Weights of a small transformer language model: MLP 384 GeGLU.
MLP neurons of a small language model. Each row is named by its layer, matrix (gate and up: input weights; down: output weights) and neuron, and shows model dimensions 64-159. Each number is 128 + 32 x the weight over its row's rms, rounded and kept within 0 to 255. A neuron's up and down rows have the sign that makes its largest values positive.
Before each neuron's rows, "fires on" lists the tokens most often at its 100 highest values on Wikipedia text that the model never trained on.

fires on: " |", "th"
L6.gate45 [157 107 114 112 112  83 122 162  99 152 176 109  91 123 125 140 137 126  91 129 168 142  81 137 126 100 186 154 125  86 118 124 137 146 165 158 158 164  92  79 195 153  83 142 118 189  69 154 125 160 119  82 123  45  77 108  92 157  86 122  54 134  77 134  85 133 106 122  69 119  94 102 122  93 110 119 144 138 146 120 135 180 163 106 148 145  94 140 158 116 143 166 143 157 131 133]
L6.up45 [160 150 121 203  89 158 119 145 155  62 102 132 104  81 124 142 114 119 164 136 102 142  28 124 120 147 106 113 153 181 105  86 125  91 117 136 150  92  99 142 118  68 100 192 143  52 127 158  74 178 215 124 180 111  94 150 166 120 113 134 147 135 198 158 153  90 158 115 149 146 133 135 157 144 152 137 101  96 137 134 121 101 117 140 141  63 152 106  79 135 164  70 101 113 106 145]
L6.down45 [102 147 137 129 202 110 101  42 132 155 167 130 144 118 130  39 115 146 176 103 129 131 143 197 101 119 130  94 113 123  62 125 140 148 155 123 111 169 118  99  81  99  86  87 122 178 123 137  99  74 100 112 176 117 116 117 148  99 147  85 103 162 135 154 112 132 118 131  93  63 128 129 140 148 104 156 144 134  75 147  96 126 142 152 132 184 125 117 191 140  68 203 154 188 140  81]

fires on: "\n", " %", "."
L4.gate104 [ 83 163 119 140 129 115 118 127  76 142 175 147 235 127  56 123 123  41  97 151  84 179 138 123  86 144  96 163 111 103 106 150 136 149 127 134  86 128 150 163 114 135 184 113 170 201 171 143 141 131 134 127 129  88  82 108 158 141 172 136 184 125 138 146 116 126 138 125 171 139 170 133 115  76 125 109 135 141 122 129 157 127 182 115 108  80 116  79 174 123 157 168 100 140 156 104]
L4.up104 [109 228  69 148 109 135 151  65  70 137 137 112 137 105 109 161 140 125  89 127  30 184 137  82 128 106 143 114  44 132 178 148 160 115 170 153 142 116 155 109 171 109 135 106 145 124 193 170 186  66 139 171 155 196 141 149 118 138 160  99 123 107 135  94 107 124 119 129 193 126 122 123 155 172 139 167 172 137  94 145 133 104 165 161 131  58 146 142 129 148 118 153  86 150 134 166]
L4.down104 [145 159  83 123 134 142 152  82  58  76 134 134  88 151 122 147 176 148  90 124 112 137 152 104 153 119 175 141  45 163 160 149 152 138 151 159 194 133 159  90 168 121 124 111 158 107 158 179 145  44 131 136  98 230 141 212  74 165  93  97 114 125 105 101 130 113 116 130 138 104 124 115 133 146 125 129 156 117 132 174 140 107  64 151 139 100 124 129  93 147 106 152  86 139  86 150]

fires on: " |", " life==", "D", "S"
L6.gate328 [171  91 143 103 134 162 148 172 132 108  77 174 102 170 159 133 147 135  89 131  94 122  22 122 138 110 206 107 147 111 178 120 173 123 124 141 160 100 128 168 180 132 118 143 189 126 104 123 117 111  84 111 113 175 153 180  76 136 151 191 111 101 174 163 134  69 100  76  93  91 153 100 135  99  95  53 193  89 100 100 107 100 153 102 116  98 136 145  96 102 109 130 102 144 146 104]
L6.up328 [130  90 107 123 100 152  90 148 131 112  62 171 134  64 138 124  80 166 146  94 107 108  68  72 141 144 111 108 144  51 138 105 148 103 115 147 167 142  97  70 172 158 102 156 134  94 148 117  73 119  88 148 127 105 136 143 148  61  96  99 131 103 166  87 104 131 193 168 110 115 166 139 174 109 132 133 132 123 107 102 132  92 143  71 135 122 132 118 174 140 121  99 142 129 129 108]
L6.down328 [104  53 172 114 137  63 201 148 102 178 221  78 143 140 103 143 117 107 167 139 160  90 203 118 114 118 145 114 129 175 130 141 133 121 145  95 106 137 185 162 119 121 165 148  80 106 162  99 172 123 170 153 136 197  92 146 167 150 186 155 175 166  81 179 108 151  90 125 121 167  88 135 106 151 142  71 148 128 155 150 172 136 136 133 116 147  97 168  68 150 171 130 115 134  77  91]

fires on: " the", " and", "s.", "el."
L4.gate367 [ 53 116  84 126 111 123 146 138 112  83 114 120 175 164 111 130 106  53 200 148 194 154 112 103 141 136 151 116  89  74 131 160 100 133  66 159 111 177 111 113 152 110 170 180 117 189 139 120  78 112  88 138 140 153 121 123  88 146 145 146 164 128 159 114 119 133 144 101 152 158 130 123 143 109 126 140 147  70 110  69 154 137 153  79 121 140 151 142 195  74 140 133  95 131 107  98]
L4.up367 [175  87 101 132 161 108 135 114 112 188  41 166 116  70 153  98 147 171  99  98 122 119  59 121 182  92 102 141 159  62  76 126  81 156 129 118 153 139 153 140 121 117 128 106 120 120 151 117 125  82  48 100 121  98 114 120 167 118 133  96 139 165  98  36 129  97 148 144 119 135  80  60 151 151 134 143 168 143 133 102 112 105 157 129 162 127 115  98 163 192 130 108 151  80  88 141]
L4.down367 [145  93  92 160  86 132  86  71 124 133  80 159 161 125 150 149 148 139 154 124 145 115  95 163 132 134  97 163 156 115  53  75 103 122 136  90 126 141 117 137 150 135  92 141  76 125 167 164 150 142  84 111 109  89 123  70 172 122 151 127 155 153 149  84 149  93 141 183 142 131 178 101 117 140 121 131  76 178 185 107  87 120 142 157 189 155 141  93 161 174 124 105 137  91  99 176]

fires on: "C", "S", "P", "H", "D", "R"
L6.gate377 [124 102  66 156 142 157  97 125 129 144 153 123 101 154 132 142  86  97 130 124 109 118 119 158 148  98 125 105 171 170 144 114 166  90 114 116  98 147 179 151 188 147 133 182 187 102 122 137  74 112  92 151 111 160 142 111 127 130 113 126 128  77  85 115 158 156 178 164 111 163 164 139  54 191 142 150 139 114 143 128 132  97  62  90 145 102  77 127 122 128 132 139 200 145 130 114]
L6.up377 [ 86 182 136 132  82 124 139 148 113 159 107 120  97 138 117 133 139 141 127  98 132 175  66 179 135 145 114 125 124  82 149 128 113 111  74 161 123 163  99  87 160 164 105 154 164 130 179 188 102 164 126 160 136 103 180 175 173 119  77 120 151  93 118 123 168 121 174 119 122  92 145 139  99 126 139 164 138  51 160 176  89 178  60  92 179 141 126  93  89  67 124 144 122 142 113  83]
L6.down377 [117 110 135 149  94 101 147 114 105 129 124 121 133 156 115 113 166 141 163 121 126 163 121  86 123  67 184 137 138 112 145 143 127 144  52 100  79 150 150 107  83 100 119 131 109 119 174 200 153 110  66 191 142 112 121 165 204  96  67  51 156 151 147 116 184 143 114 141 151 124 180 110 155 126 107 124 134 103 140 188 150 103 137  85 151 135 125 104 168 114 139 115 115 149 126 131]

fires on: "D", "p", "b", "d", "P"
L6.gate0 [ 79 152 101 155 147  96 124 147 145 124 152 105 113 111 109 197 134 109  68 147 134 114  97 149 105  98 105 118  96  98 159 152 100 106 111 156 134 147 206 125 147 121 169 106 119 167 155 169  89  99 113 134  89 109 136 140 140 141  97 116 120 125 121 191  95 154 127 113 168 139 119 113 137  74 169 131 117 104 149 156 144 160 128 131  84  90  89 186 105 129  85 149 185 112 101 146]
L6.up0 [ 72 123 152 123 126 119 129 120  83 168 112 129 129 207 104  90  86 107 177 120 165 104 134 146 164 126 123 127 137 176 106 144 143 158 180 188 115 115 120 159 143 105 130 207 115 137 121 147 140 153 157 119 160 126 131 116 133 128  93 150 110 114 123 124  62 119  95 125 126 109 116  77 220 188 103 132 161 107 128 122 103 162 119 107 188 155 185 113 168  75 148 146 144 135 105  75]
L6.down0 [116 114  90 137 174  92 140 106 160 136  94 153 114 223 157 160 181  93 145 103 106 182 132 128  96 128 140 188 155 115 137 152 131 146  38 160 109 156  96 186 101  86  95 148  87 126  81 107 117 133 136  92 100  85 198 130 121 151 135 151 150 144  96 112 183 119 154 110 169 146 101 132 141 148  97 186 127 125 138  65 169 125 100  95 158 145 153 130 130 129 128 196 136 136 135 149]

fires on: "\n", "-"
L6.gate281 [112 145 109 173 150  64 135 104 150 173 125 132 152 112 100 155 110  87 112 135  93 118 134  87 109 125  92 113 144  51 182 113  75 114 168 167 130 159 147 110  78 159 115 151 136 119 106 133 126 126 130 149 146 203 123 114 101 123 108 133 162 152 148 133 101 191 101  90 147 114 135 207  81 117 160 120 147 120 142  91 113 186 104 138 127 104 147 121 162  54 205 115 161 116  71  95]
L6.up281 [123 129 133 167 149 113 130  75 140 142  99 144 155 170 152 166 115 101 161 127 158 171 148 154 122 138  88 145 125  86 203 154 152 113 151  84  85 168 153  66  98 132 174 124 115  85 100 117  71 115  95 175 133 125 193 131 162 103 101  81 118 128 131 149 169 109 135 104 124 159 140 200 138 109 149 171 148 157  62 126 204 146  90 137 116 129 117  76 111  99 123 140 181 111  77  90]
L6.down281 [110 105 148  86 170  67 131 125 205 163 161 137 126 140 151 111 108 141  60 110  95 157 182 134 127 136  71 136 109 121 176 109 140  98 168 132 170 102 130 124 109 155 147 152 127  95  86  63 134 207 214 120  82 172 128 163 143 146 162 168 115 126 156 165 144  89 115 115 157 123 139 194 153 143  92 138 151  67 133 147 145 156 155 123 109 140  87 156 107 130 159 107 173  88  60 157]

fires on: "-", "|"
L4.gate79 [138 161 109 144 125 113  88  76 130 128  92 114 147  78 101 154  68 138 137 143 108 144  59  65 123 151  85 141 101 108 147 184  90  89  98 107 182 143 130 118  60 138 113 218 121 160 102 136 144  86 112 117 108 101 102 109 159 110 146 127 147 121 180 154 102 136 142 198 141 123 178 140 124  76  97  93 164 125 131  78 122 167 153 175 129 148  81  71 138 115 128 139 109 167 120 135]
L4.up79 [121 140 121  39 157 118  55 112 164 153 150 164 137 139 164 192 112  87  93 123 110 113 120 184 106 157 119 153 110 135 177 184  93 116  91  96 163 139 134 125  60  92  99 130 130  96 118  93 102 112 150 164  91  69 130 102 110 114 124 100 102 148 181 145 128 166  69 121 135 170 125 136 105  68 115 128 157 109 109 112 107 137 133 165 115  93  99  76  95  56 165  80 106 204 123  60]
L4.down79 [ 56 160 117  82 189 103 130 121 165 143 126 141 170 146 140  95 104 118 155 116 141 172 135 144 122 132 129 103  82 129 125 112  80 180 151  99  94 129 115 127 142 125 128 127 118  90  98 126 148 153 152 205 160 118 117 182  81 127  88 112 127  99  72 175 171 101 121  72 128 148 134 132 101  86 210 149 117 111  39 125 100 128 125 177 149 110 177 115 126  84 152 109 107 121  97 104]

fires on: " was", " is", "\n", " a"
L6.gate26 [ 94 158 123  87 124  80 123 126 132 128  94 148 118 108 108 148  80 152 140 106 134  63 123 131  93 129 161  38 115 126 130 113  34 113  79 129 100 139 199 144 111 125 137 132 179 203 127  98 116 154 108 134  98 120 122 106 129 163 118 109 146 155 123 163 147 167 105 126 141 131 142 130 121  59 135 213 186  97 148  80 134 138 184 158 141 111 134 107 180 102 124 112 139 177 122 106]
L6.up26 [145  80 124  63 102 116 126  85  53 194 106 180 119 117 138 161 159 135  88 122 153 133  80 178 139  46 158  69 150  63 161 153 114 105  88  95 137 118 135 134  93 190 140 141 156 176 166 143  83 108  78 120 111  85 189 128 138 201 134 110 149 144 141 199 127  66  83 110 125 151 135 108 156  88 109 123 130 139  95 155 137 131  89 133  81 143  94 175 117 120 160 123 121  95  87 171]
L6.down26 [129 150 124 153  99 173 128 127 131 148 148 160  95 114 136 151 152 116  52 114 129 126 131 109 185 144 145 118 135 124 134 134 143 144 131  97 146  77  91 157 133 141 156 171  73  87 153  92  99 162 118 123 143 145 142 155 145 117  83 162 117 101 126 136 107 117  81  79 157 101 122 174 148  76 118 125 111 143 188 162 113 173 146 170 131 111 161 178 158 153 155 149  98 110  69 128]

fires on: "-"
L4.gate349 [ 94 146 150  63 124 142  98 107 100 143 159 151 202 110  77 154  95 127  93 113 135  94 138 101 147 152  95 156  92 100 109  70 123 128  90 130  95 140 118  72  90 115 144 113 212 180  60  97 110 142 144 129 227 101 142 109 135 108 151 110 158 109 147 106 112 118 106 118 132 128 150 153  94 126 144 142 163  98 160  92 120 170 120  93 138  95 140 153 221 134 167 149 124 134 155  85]
L4.up349 [150 115 131 175 133 115 112 115 111 167  86 130 129 158 149 105 154 138  90 156 137 114 149 106  92 126 149  99 101 180 135 145 130  77  93  57 161 149 162 102  90 165 148 144  93  73 154 126 160 187 131 174  78 127 172  93 145 155  70 129 152 124 162  57 120 145 114 154 117 153 139  82 102  74 154  96  88 118 120 181 116  86 189 162 154 101 144  98  83 139  84 135 118 183  99  95]
L4.down349 [128 127 151 134 137 111  83 145 120 173 118 147 146 170 105 127  60 137 110 138 101  93 151  94 123 141 102 124 152 123 143 114 110 130  97  49 107 139 169 107  76 115 115 121 171 195 144  95 170 178 147 207 125 153 123 107 135 143  67 118 126 122 138  89 151 114  95  86 123 108 131 161 129  66 143 151  83  83 120 105 145 137 183 190 140 110 174 112 138 155 146 114 155 149 115 101]

fires on: " |", " 199", "\n"
L4.gate129 [147 152 125 113 109 144 124 135 146 112 132 139  74 143 169 105 163 149 140 131 136 116 131  73 156  83  82 137 145 175  75  89 126  34  56 148 138 142 122 153 159  84 163 167 114  90  91 103  98 112 106 131 121 191 126  87 123  81  62 185 132 117 185 165 145 209 150 120 137 103 160 175 107 135 154  84 160 140 126 163 126 124 163 136 107 148 128 120 114  89 120  89  71 204  55 111]
L4.up129 [188 125 155 122 122 170 117 173 119 130 110 134 146  93 165 100 172 193 140 181 241 107 140  92 104  66  79 143 147 148 106 102 151 112 206 154 169 150 102 105  99 144 110  86  46 131 102 135 125 146 175 113 145 143  99 132 122  91 122 148 128  88 179 107 104 158 113 126 128  99  80 138 128 158 171  72 128  99 102 176  66  60 152 117 117 134 163 110 163 167 126 142 143 115  57 123]
L4.down129 [102 129 147 126 204 142 192 104 132 122 152 129 104 117  80 106  61 117 130 119  81 109 132 138 141 181 133 107 106 112 144 147 172 111 143 133 102 111 126 155 171 145 131 134 126 178 141 136 104 107 108 145 119  96 127 115 107 129 168 135 118 182 150 143 130  88 157 115 124 154 132 109 134 228 118 151 175 148 105  83 178 152 102 159  89 165 157 113 124  42 135 167 128 162 204 124]

fires on: "\n", " and"
L4.gate88 [120 154  78  27 110 120 125 115  82 116 164 117 159  96  43 160 110  77 109 157 128 101 127  92 113 154 153  83 122  91 115 143 115 146 104 134  84 110 167 106 114 124 144 193 192 192 154 103 129 108 118 127 109 145 135 109 115 139 127 143 122 130 102 101 118 170 146 126 158 178 172 127 118  88 124 197 184 138 139 159 145 135 140 114 160 126 119 119 158 106 135 191 124 161 169 185]
L4.up88 [131 125  83  90 125 165 176  86  93 125 124 138 123 115  97 178 142 104 165 186 120 126 118 106 201 128 164  88  63 109 141 137 129 125  97 179 104 124 126 114 187 103 128 136 118 159 134 142 148  61 100 150  79 216 179 145  99  83 159  86 123 148 114 140 181 192 157 129 141 153 147 154 108  82  98 143 107 141 122 149 184 155 131 178 114 108 174 102 104 121 182 152  95 110 145 156]
L4.down88 [118 134 115 115 136 145 212 148 119 136  75 138  80 152 138 129 188 123  99 162 167 139 198  95 170  88 149 139 145 136 137 114 145 149 130 164 137 128 105  80 202 128 183  87 158 127 135 164 157 102 143 147 107 167 187 141 138  99 149 119 137 143  76 107 143 122 150 136 132 122 135 140 117 137 151 160 129 113 124 164  63 131 111 132  79  83 182 131  75 109 123 131  46 124 126 102]

fires on: "uki", " Formats:", " °C", " Bengal"
L4.gate286 [141  76 110  97 131  92 139 130 177 175  65 158 138 128 188 183 115 177 106 146  98 141  59 101 143 140 109 184 148 127 107 190 114 131 118 105 144 152 155 120  50 112 108  90 100 102 123 133  94 123  85 131 139 148  67  86 154 182 117 121 118 131 170 149  90 116 122 169 110  84 148 100  91  94 121 102 143 125  65 166 162  73 121 131 153 166 103  76 134 149 132 132 147 102  84 203]
L4.up286 [115  93 177 122 142  88 165 147 144 119 102 154  81 102 153 147 153 146 147 105 144 119 140 144 151  79 103 180 143 118 102 151  81  99  99 156 173 114 153 125  96  94  85 120  40  51 158 127 172 146  82 108 129 143 130 146 147 178 116 106  90 127 138 187 111 142  74 134 125 100 114 153 117 157 126  99 127  83 127 155 213  92 147 166  87 181  86 113  91 107 122 127 181  89  99 172]
L4.down286 [112 189 164 144 165 154 129 121  48  76 153 123 101 113  61  82 143  82 203 117 157  88 184 136 115 104 131 112 122 118 122  96  86 127 141 155 112  50 113 174 180 129 148 197 130 146 121 130 150 117 157 124 157  74 127 146 128  78  85 119 117 124  64  70 138 178 104 104 130 149 106 144  86 150 164 119 136 124 130 121 150 188 132 116 137 123 223 131 151  74 111 113  86 158 143  62]

fires on: " in", " from", " |"
L6.gate203 [132  97 131 146 125 118  97 164 108 102  92 155 147  94 123  95 121  90 141 140 142 123 112 114  42 169 169 110 156 102  61 122  79 132 102 132  96 116 130 123 123 149 112 162  92 148  99 182  73 182 126 132 163 106 105 104 117 119 140 140 174  85 175 108 148 119 125 165 185 146 118 164 163  60 122 114  81 140  90 134 140 117 158  86 108  92 138 175 115 109 109 163  96  93 187  84]
L6.up203 [142 165  77 183 154 134 136 189 158 109 159 107 124 106 169  86 154 135 110 130  86 111 183 172 141 127 122 118  96 193 149 139 148 183 148 137 159  92 163 146 145 110 100  84 140 121 129 121 157 169 125 116 122 112 148 109  59  83 109 119  74  94 144 180 160 110 143 111 162 123 105 175 140 124  83  98  93 137 173  63  65  93  65 132 165 105 142 155  34 119 140  95  61 121 124 137]
L6.down203 [176 125 118 148 200 167 140 199 172 122 113  86 146 113 192 131 164 196  84 135 136  93 135 154  99 145 122 162 107 160 195 120 131 142 147 113 149 144 103 153 128  92 112 113 129 108 104 128  85 165 129 104  75 113 155  70  92 107 149 133  78 165 110 179 120 113 150 109  98 153  68 138 106  70 154 101 134 154 115  92  93  78  69 154 113 148 154 169  65 126  72 100 126 136 117 155]

fires on: "-"
L4.gate276 [121 118 105  59 114 142 138 123 141 167 113 144 190 135 106 125 118  53 116 104 106 118  74 143  82 158 110  79 103  68 171 141 128 155 100 114  81 134 145 171 133 155 221 101 159 131 109  88 106  73 148 176 216 122 135  75 108 147 146 168 160 145 147 120 164 126  85 103 202 144 158 153 139 170 117 149 154  58  99  97  72 140 140  92 123 111  85 140 122 130  99 115 122  46 113  56]
L4.up276 [153 101 138  68  80 159 158  61 161 129  93  95 155  65 115 180 121  96  65  93 130 120 107 169  71 187 132 140 103  49 120 154  78 121 119 147 126  67 125 138 128 169 150  97 144 153 104 118 119 119  95 136 191 127 156  60 158 153  99 153 146 148 136 160 158  26 120 106 156 169 136 152 107 117 126  87 163 136 135 121 162 149 148 112  96 105 118 106 132 132 158 163 132  40 156 189]
L4.down276 [180 128 169 125 178 102 138  28 137 131 100 103  90  61 120 160 102 155 103 108 118 130 121 170 155 194 109 105 138 105 102 126  67  73  95 142 120 123 127  80 144 137 126  86 150 130 125 115 121 193 140 140 131 168 140 101 142 163  60 167 122 115 154 172 151 133 148  87 124 174 127 154 129 138 152  84 114 105 164 159 181 170 158 131 122 146 113  95 140 110 123 137 157 116 138 216]

fires on: "S", "B", "G", "|", "F", " |"
L6.gate283 [129 113 119 101 111 125 171 178 133 128 175 184 153 111 138 177  93 104  97 185 146 103 104 114 159  88 122 177 160 148  88 104 182 116  91 131 130 141 238  82 140 145 180 133 150 107  94 179 166 150  88 103 164 169 131 100  76 202 144  90 131 124 187 168 141 117 162  66 120 130  89 101 153 134 129 115 116 148 138 129 146 103 127 120 171 144  98 143 124 160  94 116  89 172 121 169]
L6.up283 [107 136 114 127 101 141  87 173 161 169  66 116 101 131 156 149 181 137 141 119  83  85 138 140 133  86 186 121 122 147 149 128  82 126 142 140 127 108 134 171 151 187  88 174 150 109 114 118 141 145 133 155  90 140 137 137 118  97 119 128 108 116 148 154 111 148 106 174  94  81 162 151 107  91 127 106 150  82 171 168 178 121  80  99 134 140 103 130 165 132 151 160 168 148 109 110]
L6.down283 [129  48 104 120 177 163 184 130 144 146 101 201  89 122 145  97 124 116 115 135 125 132  90  97 143 105 120 126  81 211 122 133 123  65 141 114 111 158 125 141 125 135 123 111 136 143 119 128 140 165 127  93 136 114 127  92  80 121  73 168 120 238 108  95  97 114 126 113 202 140 140 169 105  76 116 123  75  77 123 125 124 181 125  96 124 142 100 135  67 155  83 177 124 111 128 102]

fires on: " from", " Tour"
L6.gate84 [150 101 123 166 120 106 141 109 104 120 142 110  88 127 125 153 127  91 121 165 112 109 132 151 104 145  98  85  91 104  28  76 133  84  78 132 102  69 145 159 114 139 163 192 147 171 120 196  98 177 111  92 109 157 140  76 152 137 135 167 174 144 131 115 107 129 157 136  45  98  98 129  90 124 136 158 155 122 114 106 110 154  82  85 146 111 114 107 174 115 153 189 130 142 129 117]
L6.up84 [119 190 149 128 160 121 161 110 136 134 130  98 128 106 131 118 176 125 146  76 114  97 164 121 112 129 118 152 108 126 154 128 127 165 103  84 136 111 102 163 146 124 130 121 104 111 117 137 124 149  98  99 130  88 104 130 149 133 147  99 125 160  95 139 165  90 115 143 149 170 117  76 120 143 142 101 119 205 112 112 168 154  97 126 149 174 175 111  86 153 106 134  79 139 119 141]
L6.down84 [134 255 106 102 205 135 171 129 193  76  88 150 216 119 125 164 122 167 138  73 131 124 159 164 158 168 131 152 123  66 169 130 153 141 118 152 173 122  97 133 151 131 142 103 121  79 162 125 141 122 144 131 158 120  84 122 166 176 161 142 121 141 158 150 172 144 104 164 159 131 100 105 160 145 179 134 114 178 114 122 119 150  91 115 166 136 101 103 124 141 153  80 101  90 121 165]

fires on: "\n", ".", "',", "\".", " |"
L4.gate321 [148 109  75  73 126 160 136  94 100 136 139 118 167 176 160 227 166  94 103 129 171 181 160 133 131 144 142 122 149  86 148  87 176 114 152 109  85 127 138  80 143 131 150 175 190 131 165 116 150 171  34 103 137 124 131 126 117 100 176 149 128 154 184 128  88  87 136  93 120 187  79 102  98  94 149 169 113 113 108 129 188 165 136 127  85 117 106 107 143 197 146 112 103 147  98 175]
L4.up321 [ 95  59 114 150 143 172 117  91 154 130 134 107 159 136 159 189 117 110 167 153 133 119 126 147 103 129  73 121 108 124  76  66 152 129 168 114  84 142 103  59  69  91 137 101 130  75 147 133 138 168 156 212 134 171 153 176 107 102 110 146 130 118 149 100 118  77 128 145  92 159 105 174 109  99 148 213 139  74 115 161 128 160 130 100 116 125 115 185 122 103 146  48  95 141 115 161]
L4.down321 [150 130 158  99 214 132 166 180 139 163  72 234 145 118 160 135 134 174  85  88 126 122 136 194 103  94 107 116 104 121 108 101 127 155 114  89  96 132  60 137 163 141 140 126 173 128 137 169 150 154 182 121 103  89 129 157 121 131 122  76 123 113 113  78 150 145  97 113 105 128  86 143 165  85 132 138 105 171 144 164 110  93 194 126 135 141 117 136 127  97 139  79 174  92 134 145]

fires on: " w", " \"H", " \"W", "w", " we", " sw"
L4.gate99 [169 128 103  39 128 125  64 171 191 141 150 165 104 153 145  97 136 154  74 139 127 132 152 110 124 159 160 139 132 181 135 140 127 106 206 175  74 139 129 129 171 127 147  55 107 106 142 134  96 152  96 121 165  75 100 115 110 107 112 121 143 118  71 156 149 124 131  70 173 133 121 142  89 157 179 126 109 124 101 144 151 114 121  88 143  97 122 136  81 146 188 104 151 112 123 185]
L4.up99 [126 112  90  92 171  97 173 107 164 116 167 153 118 165  88 111 173 109 136 149 152 113  91 112 159 183 158 149 140 140  76 110 134  86 157 110 113 128 132 169 109 161 159 124 120 114  24 102 115  67  79 135 154 126  98 102 100 172 125 104 118  96  81 119 126 116 133 101 104 114  93 121  88 164 120 136  97 118  76 137 114 144 133 157 203  94 121 220 114 114 158  84 134  51 177  99]
L4.down99 [ 92 133 173 142 175 123  48  57 127 154 165 142 128 129 153  97 150 113  44  67  83  72 149 148 110 174  82 101 103 168 152 137 115 141 162 183 113 112 122  99 135 148 161 147 107 108 114 137 103 150  97  89 133 122 137 141 124 185 145 145 109 140 115 151 116  80 131  72 159 113 150 165 103 159 140 129 146 190  98 132 138 139 109 116 175 125 122 146  89  68 145  78 149  60 156 158]

fires on: " |", "s", "le", "y"
L6.gate207 [115 127 122 140  81 106 148  95 150 170 210  46 118 115 166 144 160 114  75 104 157 178 153 156 110 126 128 170 151 131  95 160 132 126 154  97 145 149  51 121  98 136  40  97 142 103 158 110 101 176 180 119 109 134 106 112 166  66  93  83 164 128  82 136 138 207 156 114 102 130  79 181 100 158 113 144 153 141 191  94  97 150 138 115  88 154 117 138 123 105 151 145 116 101 147  73]
L6.up207 [ 98 115 127 123 164 132 160 135  97 134 143 156 135 146 148 164  95 106 101  87 144 126 118 115 121 108  88 108 121 103 119 111 135 155 149  94 100 141 153 162 119 169  64 157 138 124 132 125 135 114 128  89 239 142 130 114 139 146 125 134 129 117 140 120  95  95 128 151 169 175 127 147  93 130 170 132 158 147 160 177 113 196 114 119 179  90 114 163 141 163 168 126 188 114 136 157]
L6.down207 [160 107 180 134 208 103 136  56  91 106 110  97  91 129 122  78 110 125 152 165 123 115 106 146 158 117 115 156 120  91 180 157  78 167 104 141 105 155 134 115  95 120  84 145  60 161  89 127  96 140  84  92 135 104 163 135 154 126 102 134 101 193 164 154 195 165 134 165 120 101 116 114 135 158  90 142 105 134  89 135 125 169 129 182 111 133 135  92 163  81  68 187 117 162 131 104]

fires on: "-", " re-"
L4.gate184 [ 84 120  99 117 114 146 101 167 160  97 114  88 131  95 132 141  89 121 157 110 140 134 126 125  52 124  55  55 113  90 117 162 127 108 151 163 174  82  91  76 143 149 230 133 122 119 112 138  70 140 174 185 174 170  73 173 143 129 136 162 166  96 182 133 117  95 134 128 147 100 160 133 142 154 165 124 151 182 119  91 135 144 131 106 127  96 125 109 147 157 126 139 183  80 104 121]
L4.up184 [187 120 153 148 138 156 113  86 133  85 146 113 114 117  79 158  96 110  75 137 115 132 185 110 143 163 169 147 120  81 136 119 160 129  86 167  68 183 152 165 104 146 131 143 172 137  56 164 139 110 161 132 130  92 146  88 153 103  68 161 124  89 165 137 160 111 112 115 146 144 141 225 117 133 125  81 222 109 142 171  79 168 108  89 113 147 111 143 126  67 151 123 141 124 127  82]
L4.down184 [140 176 111 141 137 145 112  81 150 152 113  91 144  99 104 108  61 117 136 127  84 156 149 138 139  93 137  93 127 125 128 136  49  93 160 112 189 105 114 135 124 110 159 114 179 104  52 150 163 187 114 170 148 139  65 145 152 198 153 198  82 136 205 197  93 167 151 102 134 166 159 116 145  89 110 111 137 128 161 142 187 126 139 115 131  85 176 101 137  87 135 133 167 105 152 151]

fires on: " |", "."
L6.gate125 [131 175 160 149 103  80  99 128  57 143  92 134 133 119 155  74 183 151  82 108 127 164 143 132 103  75 151  97 200  91 142  80 222 118 168 125 140 139 108  88 107 122 111 139  69 155 117 184 123 126 125 100 156 155 101 122 167 151 193 150 149  69 179 136  88 155 121 135 145 181 121  96  91 110  92 182 181 104  59 181 159 124  95  94 163 120  76 150 117  91 119 133 138 148 111 130]
L6.up125 [136 119 167 150 108 141 107 140 184 139 165 151 140  52 122 124  87 165 171 149 120 147 102 111 136 145 146  84 106  99  81 136 139 175 109 136 113 103 100 151  96 154 159 194 123  72  90 188  67  97 139 103 163 148 114 155 147 110  83 117 172 109 109 175 117 190 153 145  80 148  90  96 213 119 156 165 199 102 127 132  88 133 149  87 114 149 140 152 115  84 159 149  49 109 219 121]
L6.down125 [173  85 152  33 120   5 195 149 132 139 138 115  97 110  97 113 167 120 144 149 139 115 147 141 139 121 117 129 181 139 161 117 108 112  57 127 129 128  90 128  93 143 115 182 181 162 110 115 103 150 125 186 161 163 157 160 135 126 165  96 151 145 130  60 106 111 110 135 163 143 103 125 121  93  62 187 133  90 120  95 142 135 143  99  79 145 147 110 121 130  95 145 191 131  81  78]